Weights of a small GPT-style language model, trained from scratch on English Wikipedia.
Size: 14 layers, width 640, 10 heads of 64 (1 for keys and values), MLP 1728 SwiGLU, vocabulary 32768, 80.1M parameters.
MLP neurons of a small language model. Each row is named by its layer, matrix (down: output weights) and neuron, and shows model dimensions 64-159. Each number is 128 + 32 x the weight over its row's rms, rounded and kept within 0 to 255. Numbers have three digits each. A neuron's up and down rows have the sign that makes its largest values positive.
After each neuron's rows, "fires before" lists the tokens most often just after its 100 highest values on Wikipedia text that the model never trained on.

L10.down1100:152123118132092133167110171116086168165135161107110077072083093099147130138080093142073150109209142082126087144155177128112095121103213140114113123126158185161138133148163119144195136096119103178126144180170090133134095119073117126168118190134130137135109079224074153071164137131081151095
fires before: "–", " |", "\n", "2", " | — |", " | "

L11.down1124:112140140110142104131122091119151137138149191107078143118116154158197161199100088162135180080152128135108150113171172130159093118150126114161146130065114123118137146171176130158150151163099168143204127122105157135129111133152147119114181152101181084133112239134151144114202112201142072090
fires before: " | ", "|---|---|", "|---|---|---|---|", "| ", "|"

L3.down988:111192136164170092087128101088154148111123116135087081164130128107205179157141123165166099140108110124098135132131109118125187171182157089157094113104137154135140147141127161151140131157094120169186116085098072056123167116150146138179154142148135122097156153061111141129123148127093153120
fires before: "1", "2", "39", "26", "| "

L10.down1445:162148088134106118094129148163112163117135129078154168136107145118083095103138103095089071147108156174112137133091167134109127182157120177107127072123057133153125094148128117171119174068122171140187120099125105151128126126153136152143094101122117104095139126177107128149087161077090167130
fires before: "1", "2"

L10.down1213:172096100104152140099089153140082129149095158134107071075085132137138212111176173121115097130127128158154111146118124079118112095135141072125122121154135131197124149140114110186107088137103076082116071114146089183090137166053151085076144102105129135146158133106101102128146098151089134146
fires before: "."

L11.down13:116126092158096171104096092146127137118110161110090144188118165135117144130136122197107053112164163163107134165080109089119117148132059196134096135034143185134160117172107135117116113096078119153117168123199113131141147103118182139131114116142151149138107151121130091075153154160137206158
fires before: "13", "12", "14", "10", "11"

L11.down1427:112162060154105110094130093122130171138099149077130139071096140081135167143144099159113174154103140076065077128133143138182128201103207147099115129148202101120116157099137126188151178177122158106145094117159162066093123110058164142130093138119150095111088099161146113145173130104134146083
fires before: "\n", "–", "2", "1", " "

L10.down1713:149138154106122116065138096153112209065135150111083114116144168080095128130136154139082147089111106118141124141133091129157108133181141062110158103083098144097094177135145131131136143100144174147086131135125084123178067121133154105205115079126146128207124077166155087113157187151129136160
fires before: "\n", "\n\n", "1"

L10.down102:078146090127158147152108142165123135147155093117143084175136147117147114145078097135102148180139156159165074135114171109055161159119133044150127146120115151127121129136103014086128132167173081121154146130124134162180115120153131158111159124144135123154096128126124149172152128103109147178
fires before: "0", "1", "2"

L3.down1182:135187156146119124199090143148108167099119129138153163123137087132116116087146153160105120186164128110136139093173093132108171121127116161162132090133147083035075158124122129160177134134102198061119206107147152129113111161143143121150114083158098161205025088168157111129092111088122127196
fires before: "1", "2", ", "

L3.down1007:177060149087110111109122141089119139159150112112089127134153094137079104137122144136118126129142130193118115122146085089098110131120105121132136059159171150137161081116111075185156129100087146095153169181104162115101172084206167077101129142141100078088163126171133096134140110078113143150
fires before: "1", "2"

L11.down1433:132127171108146129134155156138113118197160097153097118161101113162170139124142138125142071175126134139128143151125102085177067119093087144126134072199132091109176142149063124113164133159125136122181152095172145112167160152139142113113138128081147105137213200169159128137118185137071126096
fires before: "\n", " |"

L11.down1028:101140094114146112111141133171161135118177140188105155123132166142147097064121113133109105155094084123173142111121161149120167109135118113189117181107123143172129092158108118113192133110131114132106144152178125121198179149134125092164116113099153154187170130093158149122069162140108071136
fires before: ", "

L11.down1243:133160136125116147089092146142104110117164161118078157093104180127154093081142159155098104151093083144127097181101191024150147133127199119161138164186123123137139120119149161080130126134120171153158104092107185151157107155095106057111074099098128160121100112142162108186119107156125087057
fires before: "\n", "–", " |", "0", "|", "| "

L10.down616:186129132120111167132117101042148088168168139127142118116132123117096141093099153121152107069144138167153077133115196095120135184103182139152104088123116186133091076076085157141125146120055121061110146131103085082168146113202171110153131086138156165058129181156130148110100140090105105122
fires before: " | ", " / ("

L10.down1130:114108136173150122092124164151068120100143092158136105166173121138074088080153074122157107154102141108130181164184135144188149162098158184155114119169122138127140192097120091161109140118121124131084073182126103105162141135084087076131128119072129133196099094133122126169127229145212134136
fires before: "\n", "\n\n"

L11.down125:109183138074160113125114145173177159130132117063144101109144104134115077128129079148142146176114101175107157124099151138089108117141180172114139151111107136144172195089153198155118137101130116112137172117129138154069145135125068155101160079136168056117131135179108116112107138172131160115
fires before: " | ", ".", "–", " m", "-"

L10.down1625:132175123159171103095133107160108155159071155088097146169099130144142131077142146067116161158161095090158172097105132100143135092113109148113048059135116115080157117120132158130144112155151109016184144103112102102157141141118154082156146115097119132102160155132139076094121126094105084099
fires before: "1", "2", "22"

L10.down181:131112084076112139154155152129095133129105078123137080192105132160160133108138048108183086134139142153152131170077128176160112129071137164112134106124130137190098102067165112123124132116139165119126123131214138142139127137174157124128115145136106087101075094123108136157084080123128144110
fires before: "3", "2", "12", "22", "17"

L3.down144:087094146142133127152116139178109156174109185124115141150132149129137112140169054125165116167120159179066152097154140087143127123120118177108119103110140132074133080165189151214122160125198147121211083091105160142129183069074145195140099132152147189133142129101096078134180135152091135090
fires before: "\n", "2", ".", ";"

L10.down1684:151130157067152152117119102087173087089113140124137102109131138130137144123120164144147095159119105157147155177097134099104094090170133067178172120143111131133121136090164061127088092117103130209140142133103150071121119187115150139180127113128134081111136072137209113151163093131105130129
fires before: "2", "m"

L10.down444:074120106107124113103186167102116179113108158111072142128166131147107120120168066149146169145129206125123124142129178154120124144128164140114118192154130135178141153095176120110089109109123129114115196111083156094152074142126079160166178095073115105122207141080087146156103125132146166106
fires before: "1", "2"

L11.down1110:186113108153131155158158109131067118105124130172123129094149192153139162098180100115128111144146118178051144087153155143107121099135064158107177160127140128094136091172155108169058106151096148121131096108168170116145117181138167180129206067087119084162162076117133135140171100159137108150
fires before: "6", "7", "10", "9", "4"

L11.down316:133158077123112181147092155110158136139150124147117097099132102098126185079084113088102108077150188133144197133152133139179151103104089132112117091159078162115176142119131141128143105118134146125113142175093142117145085127167100133114130121173084115127149088147145107137131158126118139151
fires before: "–"

L3.down865:136186139114105139150092136087154176145163126103174051136160112142121123100066159067134222157133167100049098122161156059122135124158107132125124141142101156169139092116103057197131103144162123146162106126111121152117122192157128053109096054072130143164105110107175158111189095104086166110
fires before: "1", ", "

L11.down169:117140101165121134128166105198185189135082097166165113141102160132156203172139115130079179115090166201165083139136142107062070129117097133169108126123175111203154164091135184117147130114103147124089113095089067110125159117157194079127109175148124131159127087162137113123118141165098164132
fires before: "\n", "\n\n"

L11.down1054:117096092146115122137183102124091129148086200102170109065108119136153099102110145146128149151092095135145057093145135084075155094201149094088152148112095120168103135143164094059128106139132114162096137117143120166156100135153114067086110183083126153131095091129130152154123158154099080109
fires before: "–", ", ", " Sep"

L10.down775:086124169151138147162133103087149123125095092103089119062130185072131174167048095183055143150172128149100103116127120118155052118136092094131150092153127107167122108166152124123095085169193142134170156041117086168138122108119146137122112083150097146118105187136124160152122097129181118170
fires before: ".", "\n"

L11.down895:137119111103107127153143122051093064138161154171138139154137150119122105151069123116165130135155115111070162123125108085147121155079120124094128097132159116107048169136128085109134082046122103136096124148120120083125134134153190153123117103132117185215126074144141056100181099115135097122
fires before: ") | ", " (", "m"

L10.down583:161120112177150120143160083143139178065174122096127166092156142146138150142155121111122153153157140117182120103147082147165116131132159129153132090129122093170157116080100100167155129206103149210148138143164125184169128183100186124152115164148131141116138073145096103131123114144143124120
fires before: "\n", "\n\n"

L11.down611:119164143076175099150057116100088060144107046116123146134150153118124090144117201107138131109095100123126111125137122163117165167063099083071149118132116165135096122091150066135130135130160116141130119100041152075156146100130120150127117068098077180147125173113133147091152140173145119138
fires before: "1"

L11.down151:149124183132131158118206089096167123124143142058108096126112107167136136148160046124156128095164083135093107149094105098123121133161139127125113114070145137183107190141119097102148178129138182084217100093146149080085109168147069113145149139104133106109134114113154071072146080077072115089
fires before: "1", "2", "\n"

L10.down992:162135112066132224131117143153193163164159121108139145075125131092129137176165171126179108141098109118119105147084222145127166098145163079114159146162127167132159110119116114199175107125119160128121147145128060057133087201117130063172151150069098151098140148125175092190111112164124112153
fires before: " | ", " |", ".", ") | "

L3.down71:120127130107131134143223109123127117134132134117104114167169141167122158161151109121114087105125169142130147123165166102096150163089122182121165137084103076168093140062088102063080159081157173134144128110104154190127109133148217148137085090098075168119102144146114087149151143182121120101
fires before: "1", "0", "3", "2", "6", "9"

L11.down140:134155083122104128103061102108107108196133107120148084158131109085080162134166068156105164142153107150143079151102127180156107163132092096177116092170117151117171121184117127147101154146127071119168142104167169114111137141164095131131117120080091134143092203084048112206115159096115084073
fires before: "1", "–", "ologist", " – ", ")", ","

L11.down581:125098118143121107170117172123157086102064094152089083162172136095112179159141081103145106121094151111086070108176131095108113104091162115113147103110143091130069144130112111128159115087117111152101117092163163086097159150137062096149142109113102060104116099113179167114159148136169139132
fires before: "2", "1"